Weights of a small transformer language model.
Architecture: RMSNorm before each block, rotary positions, no biases in attention or MLP, untied embeddings.
MLP neurons of a small language model. Each row is named by its layer, matrix (down: output weights) and neuron, and shows model dimensions 16-207. Each number is 128 + 32 x the weight over its row's rms, rounded and kept within 0 to 255. Numbers have three digits each. A neuron's up and down rows have the sign that makes its largest values positive.
A block is one neuron, or neurons of one layer that tend to fire together. Before each block is what it responds to, as a language model described it from the Wikipedia text at the highest values.

Responds to: Words inside multi-word song, film and album titles in lists and tables, such as the Is in This Is Us or the t in Don't; also sentence-final periods before a closing quote.
L10.down3:121160090162154104094097163120175038153147116154176102127104101110061115142108133103125116125089093136133128092140098134142124149119147122078097135157057173117137118115149095170181102120129133147181154097107091140107077119140177165155103188111159101159106174161155113137171112047148139131133108072112111091131072090125090121139143165140140099107177150124165116154151117094155079139089115181137164128123106063141207171145152112094125121091120082133110093157135119099109127127079151108125150152108093139132153085115096131100156091162154164141140120171113135190187116086148061128
L10.down199:124121100055156131154141132117122158133102138199102135110100151192112114097179172098115088065102022097150185101137145184121096088117152104160124136142000119096135102082115130158109136108153152144128095151108124117147162107132164097110151079087100125108101124133129086125089072142129130142075124158115108154104170117129109106075123133140128086116100173092221136168124144139111173107122176158141153173099151109157068130117086130116140118071167224068122136132101135129125123081141113158150081202137095103113159081140119061161115161136136162109162102133131144110163120106131094145
L10.down212:150129147164143136167161125190190150129135189200109130166106209081134129134126132131153133082135148148159041093080091115069140137114139085059151098174044114101122106170083135125176100076155147106121139159165124138147129089135133158095060104125107132068109157118130073135130121148157111123083076157161124117131103119099080080054101120136105076133116128136217135120093083133148172058117119118152136122173103124101103082109111178076155102082132149139113159169082126128140109096154091150143061113150137082132146162140118110109097129126153149178131160113133123079114082094170096154
L10.down350:125137105110170104127144114154122099120114103113115158158162120092142158131106119069113144127160068138095142127180137093088097143110074149129118236131133136141078106099138108143143136104151135147150099136151056156120128164085096178121139135100178134088134112120127087098120152140171151110153141160103126134101106149127111104142101168115193167134123068111147082163108141093127118127157156158146131051113065128156187137132143212094134113129155107158108096139143137142136168078108096121105190153136161090100106148072137112167093134123091146201164137137061112171094141128158108129

Responds to: The verb right after existential there (there is, are, was) and date parts in sentence-opening phrases like On 10 November, On June 9.
L6.down192:113137121118113193128090122216096098101057188150121078124107175128089124084137122140116150113118114132198112121062078036141127127148098088114118164163051146116113123091122142104158109143130115130122099179158134135202163166116194079151167142115116148105170115075131135186136091189075135085119064148136114123144126121116117174119146188075101138221159159083130098165143122089133150121165159111167133146161132102132108079151131157121138135081109111170154108120170091123127149143106156100092108157135145128172118153179145037148122086112150134140145082114159103150073057183147119179
L6.down295:098123134166140119090173109083088086159154124129158153106107112124215117102134186170234134111138126169170149138094103145154078154138139092190126103167141174210061111064159190153046188168120098105121129177118135117160110142071162181138126119118140191124134116164122106121133159184078128102174119104129188120130119167086154127109089111122119145104154110106146169104112144127145111097094075112137150160149129144145157087109118112121133068119157087101120097143156149102134139067105122077135089144129182112114083181161147112079133157144104053128125160134160128117130128086128103149
L6.down387:109172112162144134129122134149070146118155135096140176098187127113151147137174154130072123111169101121072132134122212113123086082140130112080134061160116174137111177091074152110168125148087127135090169095182123082162103202096179135131097122123065176155134127150139142117115143135083100122151145134115198144160141173128130132111122130140128085077104180185153159169130177113163096093125055212117112159109130186128115112109103084173164161163113105158113151107128125127176110093078094110107140189103099062135084174111115084121109170138132152150105059135182100122121105123106178167
L6.down519:149163110110086088080108130088211101113100117135150152096108138148137099127200108129131102108139152090107167109068178137147130103126151126083139085088145180195135152164128118155180164110122142150167204132107107143174130128043125140112159146134097162135129199116102185064093133124123097134115100156085109087138145065085094153100107118192121111116158162096182165119141133140103083125115094162137149163058169116122153099110154127138062110190135185152198129141153144094137150169088105087057166187132158150109122150147128113162134162089143144129136138173190112118100173138064142175

Responds to: Separators and prepositions just before a numeric value, such as table pipes, infobox colons, and in, around or approximately before years and amounts.
L10.down361:114124106111107109076087088185108164097175159109137113104115174132126163118147128087121109105113111112124107168147106079123137112126149162114101143136147107158107146122096090162090090103103158101150138132129119090168146163114133114141186139139045190106099106152104110092139144089135124153102132101168183112068120183161102101186103148132189057172131076065139130150090128138142135170087130193136169125120107151129122145074137172106118135141141169122125134154152114145120184119142138087148145255082128093109131114127077143114112111163086139137173157151171126123086124125152167160
L10.down391:136138154075192129185103092111148132127097106117149123080112177166123107164174046166142139117097148152119189106137133110139145103123152090047139138165063112106146134120098115073181124148101164165101127101053090125129112121069131129175087087174119122088128102075143132097105093144087108115147106119166135144164129098129117169129191150154156098106115133161123120115140093166093086110130113077169138184115098098110171113103071083125107128089106114115141116137061112189089133121165132163113131227134214126114117142165136158144100104131140189116138108153127110101145141140137143147
L10.down401:159144178112164122122145092157154099123134111120182120143134132117124015117140127100132110117171181119155116109134191150111077064100090139098108155166108166108087108159164115155110124196101111076093132101116107135117072146073199142101127162134137099132115134104110184131100140101133056152088099085134064120086118100141141130136097095101124131139153179176117151124121118121084048163113158116134156112125134154095160114107123088089115116093134135134108184102066112083181114193158109089107108185086119123145132146067108134089137087068161144162080098098116129156123112110088194167
L10.down630:038098186158176135164072120160110139165190118189141120131098143112070179112131145142058138169125153053134161148127173100177131138165138143150143142054097161108112171210096145108123113107109139141075098135127103149118119133061128162124114161130089130136102046194170166104098144189091148156088045168145048128116111217161122124161106142140126154078100123133110159131117162167095106134166101163148159129151116130124072165094162091210115169108104117131132121096148104129142178125166108172140126132169149129182146139093127095179084151124128098117108105143130131122145104134135114138

Responds to: Separator punctuation in structured Wikipedia text, such as pipes in tables, slashes in career stats (Cobreloa / 12), and possessive apostrophes (clients').
L6.down180:167177139135145076116176115125094142166104103098121064090138149140108133180113052095143151134139099124104143135163107136138125137073102094175140105125016164168083135118108121150127146131155138159081133158113082136085145092146178156102126124174152116141162144155130169157119155113116057177155157121094178114133103157174087142134166078177170089202120130111137126106128093189097091125175165138126129115080111158185072124182170103152075136191148095118108161118197138165144133127233170079153131112120113127126124122081124126101094079049093085105142132110175107125164114162173148077
L6.down294:103097115121152142113105051152118148128107141102140174076158132140123088168161080198065127084119156113116115146116177156108124124118153071182153134125154067146102105133099086088150146146183131104089092124141154143207168141156077162099092060114094129175134127115149046084117095152124100199141126186146176138107118146139102156096118126082112126120158134079156187120105175106144176141082173083064108136131127105124101134125112111184156138116151120108144127106086162103090092052114115164172099140144112111121109111132103142167168139103120129148171040126081091184091137158132158151
L6.down408:123156112102186174129099130135121171134131124124136123064196167132160126195106096138090110133158164215076131101122108114098152156115148116107135125088090125111137153134133112159155151144080150132152155166096101091118169148114152163144111161156159087104175131142181114138119096167153120068116190177140094081129157091086089131153109135144201090175162128143135160163127183079153197135157149138154148213130077165063129158133143136074169046162113161115129155134080177151126161159083115128130163081169129123159153144099117102067110112100143151083163105078135108074095160134140100105
L6.down584:092147103164202111108165143184097169192110166167121095081166155118113115159133103152086146132118162174099165201066129097096151144081139133177133140128152106177130127142223116085124159119103159103143218106118092160101100102151169091164164128131091165118113188138089116120148158172116118170113154073155085171137148113107156010119116086148096184138120141071174131074151160122176189120135082138153064114150150109143153161161130151141125116162074150101109117141110111097112152144131182126117125108106086115109126143098141119129076094102118104130156118208125154084132091098124139116

Responds to: Last word piece that completes a multi-token proper name, mostly foreign surnames and given names in tables or lists, as in Queiroz, Márquez, Rasmus.
L6.down14:170076141120074143150117124140162164118199092052128091101092105062061108143080168169140071069100185093108162120124074097109161154175122140151129153082151087148111109090172179091131155090091140166130108093171213135130147142106144146129171111143093119092138118136096126157133166188117132118147148185148122143131122096158147223099160097133132124094140096099119132135118175144103131107137147090170113136124067095094166098122143149168126146178095085092193177138074128075132114146144161151096194140162084132125177141143089197112160134170082149117183123123116133135194141088145138130
L6.down132:129164098092131175114152116129144135153163117101110040146089191150091109130131152139097148178122104121113132211147118157083115153077119137148092134125107105102171079158120088130132129107146174124166113141124109162145205116162093128159153167128162113127173155116146124115153126090167112059145177138129132139128086205137123154096179121143098125142145174126113114143119188154098123176102090093113140072108123130160156169238123110076133160095101146144143164136158168188119091110139179119135164097115159141111126150154166153096130135149073073091135148200119124166133071104157113087
L6.down211:134162143140130102142192152134141156163139116143088098144139143119028219138210142162168140082174141108129149089183081129074127090111078179135110140092097124116149150131102113093089142136137123089146204131082138101118182119138116123106117089118188174157158187096145072067183114122121103120090145168103125160113176125172131085120106113148070133101139118169142063125164127079155128144075075132126153161109200114116127111215143064182175122163160113149115120147160154126095091129176145158089157128107117102075113106119107116140108181126098163112120182125100132165160097137172148102
L6.down504:162071064147137117165096151128064128115193107140158123154142150080118145112106081170095114148149104157115076122159147157099145125135128142177140121058163150120126115124115101122078135092098082060148135094150171148091101192135104087141084125153113126127142155175016108174120122129113113117158131201154069079155108163100076092081177165106126115129118146124060116071127233093086146147135085099140167143143102135133153162178115126162138185115135103151147150096138133097138142107137095148141124110169105129116117064142139122151110098126107074120141053137161151138060141129157066166

Responds to: Mostly "of" in fixed phrases like "As of 2012" and "member of", invisible markers between coordinates, and pipes in football statistics tables.
L5.down450:162125157150059111127122141124127119118088089111172067127180104112103197138095118112132076140129156080154117153073087096113132166187072127090160117127189063146202135108106122089124125092127092154151077145128096161109118119091119172108186151141150141140121116115129122159138148109147123138101140155124067120130118185120117132104142135119093098209114145139140093120152206130113102141138144142063122121113107111140133121140045098093150190126114069152157127115159141233171070129105100234144105079100095127132126202152143106163094145065117126112153126138151148148122195119060118166

Responds to: Prepositions, mostly to, by, for, that come right after a verb or participle and begin its complement, as in founded by, granted to, up to.
L5.down428:144071148106122122087082088140049129155160103145193126079119150087091087152101107221145116093094134145131151145151116137173104166117164138109090169123160128182145112161160127159157133088132140157138127152165148076132136150193125099108127052120110176135097177121162161104104072090140174130116160171132114133198132125139115157082102159162150150115137170161139163124142068076136150074122108145104157142132052118130098131161132140130185102120114083162106118133130127081166094104125083225133168204098146144128114144113121158197094131124154121150185112140122109069135185093080134130

Responds to: Full stops closing a declarative factual sentence in encyclopedic prose, often right after a proper noun, acronym, or date, as in "…in Georgia." or "…by the PDC."
L5.down184:126128146159137152182153120145131131140099123142148147125147126171123186118038156162121082166133198154210129124116146136178120117067131178141108081121113139136153096099140124155112161152174134103157190184137102160195158081169120103147107121119167129141165146117151106138163132150143104120125183086099146150153115213146112108107114145135195071151115125132131178144075162140192112160144146109122168131110117108138102129116141123122116085159109196142157127097157131166172112171202101112171044056102139160129209146112092148092127173144072119091102117123203117138175145160134146113

Responds to: Sentence-final periods in encyclopedic prose, such as "clear.", "Keladi.", "Putin."; also final pieces of split names, such as Darral-l, Mende-l, Strigi-da-e.
L6.down135:102109128122160121150129127124095146196110147108139127140101075174108145114075142186141156124133141124115140125107160081139099097149153112163152178163073157116157097118101110127084197150152151072115134105094144085065061160169089067139131137138128139096116225201107061159189158215128106119137177130123147171136089171140150146142100062148150084148117144146169151086150090103121175120160145092167109095101155095107121106140162114075090138169131127142112138044128152127159059069131163153133153116144153139112147198145070123139094101105142134148133120104123136172144116049096127154
L6.down206:114134138150131120150139164122093121156132061137118164125165163142119123128138080185132084131128088087086097129117134132147109142150110155119132112095053174112125145130099143159193114079140180123104198147049099147122156132073147099164166192143107069116135138169106066077098135090134183114122126113096140179154139121079125147072149106123130114102165110112177110126137089106078096156128156173182156117106135157072152072129165117101136092090088159115134117152136128083155120083101133102126068149162105073173094181160206092130102158168122161176183145112185117130140025139121105149
L6.down247:128135103112136115191137177091081136139082116182145172170157150160165146083094142110094155100096062159151104127169176136140136136085081151144122137092090141124084165087173143053166109085143107147084186121177146166173157125125134082109125113149113136166154188109132126097159115147153137128153139076120154139115176098086141075113139152159132081143100116106205112156118129083135140118130189158061183148096156157198079131108159141119095135073149181124110147126139116154103140098118166117090111146109076119128132158153118103113139189082108118151190154132160106099076102099147110131
L6.down417:129119167122091131136162127245109153204100112161142120175110133138128136092127153166125140137143118137140127101112163121105080132182140125134143081136021107103158134106098118107108111112129154128142156172100097180081193118171196135110103172119138152093128186137135092125166119065202168113122163091105126120157134172088110157149098106101144131141190158120186176110101153087161145127119136178101122105102134113146131099181166131105118182128146095142157057160134073130121074159097092123169072068083183128125098120135163132135129131122114173133148054168201136084123119136111121121

Responds to: Mainly the article "an" (and "an" as a word start like anchor, anesthesiologist), plus wiki-table pipes and heading "=" signs.
L10.down171:159098129152142173204162119182123124154129104105158139153090192159112151127096124148119096160110136165147099088175111174155075114095126194133066101149098151104159066084122151061120094095125080144151140118158127106162198148204142143142114094142106150167162131135049126107109082086070054093071111146160145077165114133121159170148119096143145134111109140112108057134165134136104145128131188106110120134152151120134164098122078148147079116115222116113129097110116109161150145070185114158119179146104138068184098122102102136123125184146083099062137132087072142136128134154101111197
L10.down410:126166142102149160163165110065122094163143177134138112129225113128179187117102089102145123133137172080164077102124183181116158166127150136198131120157091142150153091107112179107138091168165159106118115149151153112169141126100117052153123141142138090110116145152176144127139139132103126132113119123153156136134125185174108115126136149163139186086129106164170139141144116108175215104108126133131124146112159084137108097093154122109077108090115094132166112090144146188146188208132092106125101102150130142151098131159121130106165117169110096128151167143116214130154153097102086104
L10.down432:095111170133074119125165168156118113139087093179095052097102117167140134104154157142124133128130085096127129140085162122096133079082171142118141118104149142144115069194149068119096172143162150134170156186123163109147180148097066161092127166105094196174130097084093140162097080106166123203178151132065108172163132145073185052116102128109110092150162092069095142083082158110132099129166157165129132143113144160135088068081141126125129158089178128065131153098139093193157135125120100153117135143128068127149175088175116116149051104117142107149173154108095181143142101128088133088
L10.down608:136131119114144151151182167122175139129098131126154124140086104170149151209089144179148135110163059110097127139094129156189111141147148116095147132143049103112117116124156106076208126160125103147151103149104158156121129182197155128126149191156122072119150079081154101137123126153124065109141163082066102124122186115089109160147129058168158151153102106119189095124092090142157096152124124188130076142114180174146157114142146161132111126109150106168109090111190089119177147157125103090153069167095156155152128079167101147146175116103074156110139126155115090130135145075129155136

Responds to: The word "to" starting an infinitive after verbs or adjectives like able, continued, refused, hoped; also must, would, and stray name pieces.
L10.down93:100141100125140102124172094112144165133090133153118068134090084144095131099115100138115158100173086171136144157116158110142145101128133063135136078123118123125130099152091072136105162143143130139175151161114148168094120156132099171125058119086122115130053108115116134085145070052130095111157105123106099164076100120119144172127094091159121117110161149095132168078082149144167121163121173156181135114155139139153106100089132131064141184148068168148124081151177114184158102156101124101179153146203133181085101104128051103152104148065164111131146135093129141068207105108150142112
L10.down134:143093133141107130048062141095118169132124116099170144115131081051111147111108176129135150216097175119164111125101129117149104153110151117083117131138217108054157141131150116101133148185146128124118157125095157139148086178133102096156136142160152122168174148148123103155107124129144157149189133115138138142068117122178133128101085120119159115076134103184074172076084155132125138109152190139147177117133146118112063107077176118154192102131141103082144160116167128106075128093121114123142134183167134162112172067140076090083205190125205108115156135135146147147151130196140122121
L10.down261:093154151111173149167108100078078147134095125066185122188134125103189203154144163132087120062109096151105116159099137135122121117096188108141143089098048081080118117110167150142132099104176195149094114193097151107157117143131127169132147189086135155136171171101167126130183087098142105179141105133117091149114138163140196162121119117154132043151138102102136101145119106131094036161112070114115082145101110079103122123070138156078171149116127117152176100117157165099143136061133087057092157135139100084186110101097100117097139113096104118136123154129134093084155102094161134120
L10.down474:151137146154099114179091096140063176053111108215146083101151106139149153136107098133079083120112105118123128122106112133075101210114164138146102104133199124208120115143123106113114146121139132170179142132096155083114089194178175085102143117134071134148127145111133157091113098128126110140132158067161124182132124164180159143154138085120088142148134125133124109134127143204118124109094136145139143148163101141133138111129165120168141105163158123152087093156118099090100100120094130121138134122176118143085175054137180146117089117054106095156128178125043139164148095103170150146

Responds to: Mostly the apostrophe after a plural or name-final s, as in lovers', clients', patients' faith; also slashes in football career stat lists, and born.
L5.down451:110137100154100144141193081126173151135163135159139105141128143077105145125143082155095116145148136116152104175152205158104181129076144156185166171090125119184110078114127098187221116186136129145098179074123151094093175155164127139113095142148142146164117110139073164123136115153155113180118135135128123052186136124157137077174126111123114142132195098171089123217132114160160148117071140160118144117138151173131143077123101096177036151161078130120167149136073137179163124133147062150108152137157113070157087126042076134137141085133122086121092153130125142168119111124085125160

Responds to: Column-separator pipes in markdown table header rows, often near the row's end (e.g. Song title | Film name | Language |), plus scattered mid-word pieces and dashes.
L6.down456:065142081128095111053104132140086099110154112125128129113149085107161128118178132134073115158116114113172105163121157115170171206108138109131102096180131107092079163103162098052130152129139085094114155102125048159130126094145178129092172167114151164078143146136065114094085185148075096106162150104101117151156145194095138086080118135111166112143083153129164108116125118135059141122131086121165080152160148119127142177081105144101096137099131153118180142133144159123186105151066106115094187154179142104097146189101101123167150136126092106115082138141140123124162093161132116168
L6.down531:158067090108103140144175125131113158120124184096115125142136155132135169122155094152055139121099065160054068069091093070097143142182066129151128165082087110122130102137192149139111143106164179073110124106167117182117131157097128137090134156093074124107065165098110172085128114117197103139118164120147121123112114155122122193135127080166172135148094111178116084100042102152122109143089137128166175098181160064071131150119144075116079119145161140096157122116112116170148136137132101122113107085149169174139116190157097099159140103069111075075175117158062176074132124112067136081
L6.down582:116132165198122112158136148088083096135120151139139108143130125167093140141110091196140098193116106169089125182163154083124097149106141162169087030165088136131166093173083120105063092125179126062086201128083134128100141138127176124097129137160146127095116156169155120124098137120114082132146105076137089112169123108088072094131111100128198121154139137158107185113151072139205135118128165122111059084114177096155134113134065111132160060133126136104143112101088175161123148141180089097146151142114173097135162124154184118071096117135105109132140119151163137077130110100132159158
L6.down625:117186107171129093156142131168074144082092120200114114111143167091124125148102115097177155149178156152179174128147086078077119097104114147137102146088117118058133117148145184155068094082067099153111194131135119185171161141126145100117140121138120110112153138162163139071151144126062090109134139100131164158071070164140153100125199091108134096156124116130141121102148050181134135106151153116173169132098139098061109103124093143156098191101152172127133133070105120110122074117134127131132158211114104083228082136138121185106156120117166083114088080172174122134140076126115099148

Responds to: Main verbs and auxiliaries right after a clause's subject, strongest for existential "there was/are/were", also "it is", "he had", "which could".
L5.down455:104129157114117146136127124103129150135134118137134078140129110151193159093138093102124073196176076102142078180213221111124152103149155111162133206074159129130073153170146127084120147126142107118141118101115121091114117177107082128095152122137211140133081148107130141203123091142150100095157144169070090134141128092117103065123131138144174123128122168093091129182161098150081125123149129088146130145111134075080145141182150139088089143137128113119135137099067120136129137106151091108107135049119149170120183102077081116134137079128116148121056164158109109106129094105111112154

Responds to: Verbs, prepositions and colons that directly precede a named person, team or place, like "joined", "moved to", "published by", "Producer:".
L6.down97:121105127160164095102154123068126133167082143151147194077168140158154135154146173169174123071119138136133089129155130125130113143117154098081139164096095136158134096116076062143143184156111148082140130136097195130118187137169120166115124092115175138098049193158174115054172093115171089070151162093136117117164166143190153129107100091145102085170146121126159099124140159095107170120105116090153151152108142084139094158106154144163216132141106087135086119150158130081186128062120126159125162213085162113100143052128088109106173130125164111139108163137123094160154116088150159156
L6.down172:160155136102147108156157148142157155157130128140151106102143143126138106124128126120172177066139153126131128149106112093188174126126134110157118123129131112168152121098161157129121130143143151133142205130075174119153159177142131130119132066095083103132096124184146135063126140160164130140108134097134149096120135180174104136118149152083044168076103161130143099053114094087133117140146125157109138119083117109125158146214137099086149140086128186126099098113153152111159146121121164128154149232168111120122133183118114110147142093121142115128148131106109215116129158178159095164
L6.down299:128138106151122157134095084097098173205093157150150165072095146150105115131138127142049124100108090135079166152145112173116169122155136126119101094140147122103145139155104078123077079141169157160134108144069092166127139145119107101146131141112113130124174145144155118062120116100112082156150145109117120155175127150110094079128181178096104165124083171074133163112122089183118142101155136179142114151081126121137096129124161176119097091096164132096086128145121123115168142164118062113159104109138068135133142083105124069151120106137116141144100118115157161071113179137169145228
L6.down539:091087081173111152075090092114198134139121128155128128132153122057097131154105170099136114162146157131142184062143168126165161161187117139143117153090085167118190170134139097111136108129130105102112134149154128106085163133166157131109177119167118136181136123176143186103146138112099211142131140164138145093173173153160120128158087124059106154158148093131148088143045132141127216113113122182116167132091118167164141129081175131177147144155097124106063111144144179103111162111073099143151141133131127115111158076053113140165101091157163160132099089110108180136127192100084108108

Responds to: Word-piece tokens inside multi-token proper names, often foreign surnames and places in lists or tables, e.g. Re-use-r, Host-ache, Vanco-uv-er.
L10.down32:133099128147136119185182142130043087118208142119113117152106138146082117123094089140105131094143115102087163142113089158116071149100123129086121183148108101098116092166115101119120164127114167130148119156152167135207098118085153151096092133134103109143147148146139107147134102195106148077131159131134158178176097163176120131068118144138104147176133101129093120055132087155154073065069120107177131188132114131154172168135092073113156121136124141153118100133108199105139135087125126058077172145162123155087171083076102127120151123141125149088210129107084106163124104131097152182
L10.down369:158111132106177151094095172114136058071133125121148109125173112142157136157133123132128172115137197109132110084123129113133143144160136135171126152103179114107076152168103103160157138121065084173130108158177139144143111176096065101157188070087081077181124150129132092072084167068088147136118136071143118107134103142102095102160163100148145134088135137083063143099186080128147114094121106166068078140073164093108094088070118117130098134170150128178139121144160101065165102114095134150184128099143097142063121093164175145139112112148077179091100102189165158180152128146075152124
L10.down557:140093152170094098130157157131080099113167132107135123126144141156139110111152152133104115143120161127146102112132084089158189146150173115138110047153209074173113135149061092070100133144144124150093078166094110113129068131175101106162096175117073114154159125172129151131082099145069120140119136100122115141117066121149114133190145166127176106145052082162086068075117098127132162158121091136130153101121081119106150146131161131164202141125108193100141076096110123080109107126190102129145144131029161184121136123104084121144143131090111145153141141138118157093193197063066130190
L10.down617:115172116136121135154143142132097117170125169064150181146129086113128117183111146152130105171114158174094138135131152159083119125224091156187112133115123127136134169144097115076093108073138091088082090182147059104171145137069159114111132036130114213183169090093163090122128143136150187143059072122124097157115132132102119134133124114060102124066140147096146124089063117040105146145149127173151103204114105112106102135166124142178108094107094126127114112141079110063111122147104113079144048113076143144100131144125043116128135094178096114120132103140134096124096152140111147126

Responds to: The closing pipe cell separator at the end of wiki table rows, often after empty cells, in filmography, chart and roster tables, e.g. "| Tamil | |".
L6.down0:132148125112093210107135141081134133035161159109153132130210104123110162144095162097163092138133125141148114146168127162116092137145100076077136104091160119062135119161121144116086104109107172106102150127146035109172159119102075128108096125145063169164195076142122143089174104111096121153111098133180064127158137134120102084125125027154163113106107131156160177106136130110151114173099158146139124158119131112128142107119102163126158092048164088080111128100147202134114166155157132085124118146129176123199130107081190148099161142156096112129065103108072130150161133177105103141
L6.down19:075184116122124191168130093107152077126122148147152084092140113112117175149150150161113130214110153162125153104158118134100085141164183135143150069076058180181118210108127194153165131117120184139103140130184137089130153086149100213112156143113125146045123080170143124121063123123140134125113095119097134142153179172133090153151132175166122125125056144126115116118042134155079114140136122158152086119167108118086061133096138165130165147130142105185119088105150101157109166129072134120159146092137150113143091147139098122088119100124070170145189073102150170134160147106140191126
L6.down102:109177127101176159149098098119141167116142151154083138119096133152125163177094072173147102123100162125152156138159101136123196151085170121068206131159072174079102110105063158138145129118162110141133135100114123168100136168155135105096143102165209128147158110104110128051162180130161117115095159179107119137137142144127105126169054118153147146138150167102119176078151157129167145147057109201100135145075156213160102116112145097109115120083112136131153116068150163124118139105101107122116106165104106107162158107172118151102167145063072099144177137171132091125098104139105210163
L6.down280:166100130106155110225134105142000149127135110160159157117103133120143164132138095133086098118121119138150160165133179117136118119131076138126120153160000117094134157107134157088137104134146104178188140083154148173100117099000142120147119131115116147172112100078106123178155132081155130131140160143160160158130130167102170091116157121120120125126101113166127095137136115129152173167107123086127107069112140179155115104104112143112081127114131090142150120127139130119124101088128171071112118218153140098108108144124115101158121125108151136124140155132081160143140113145098176141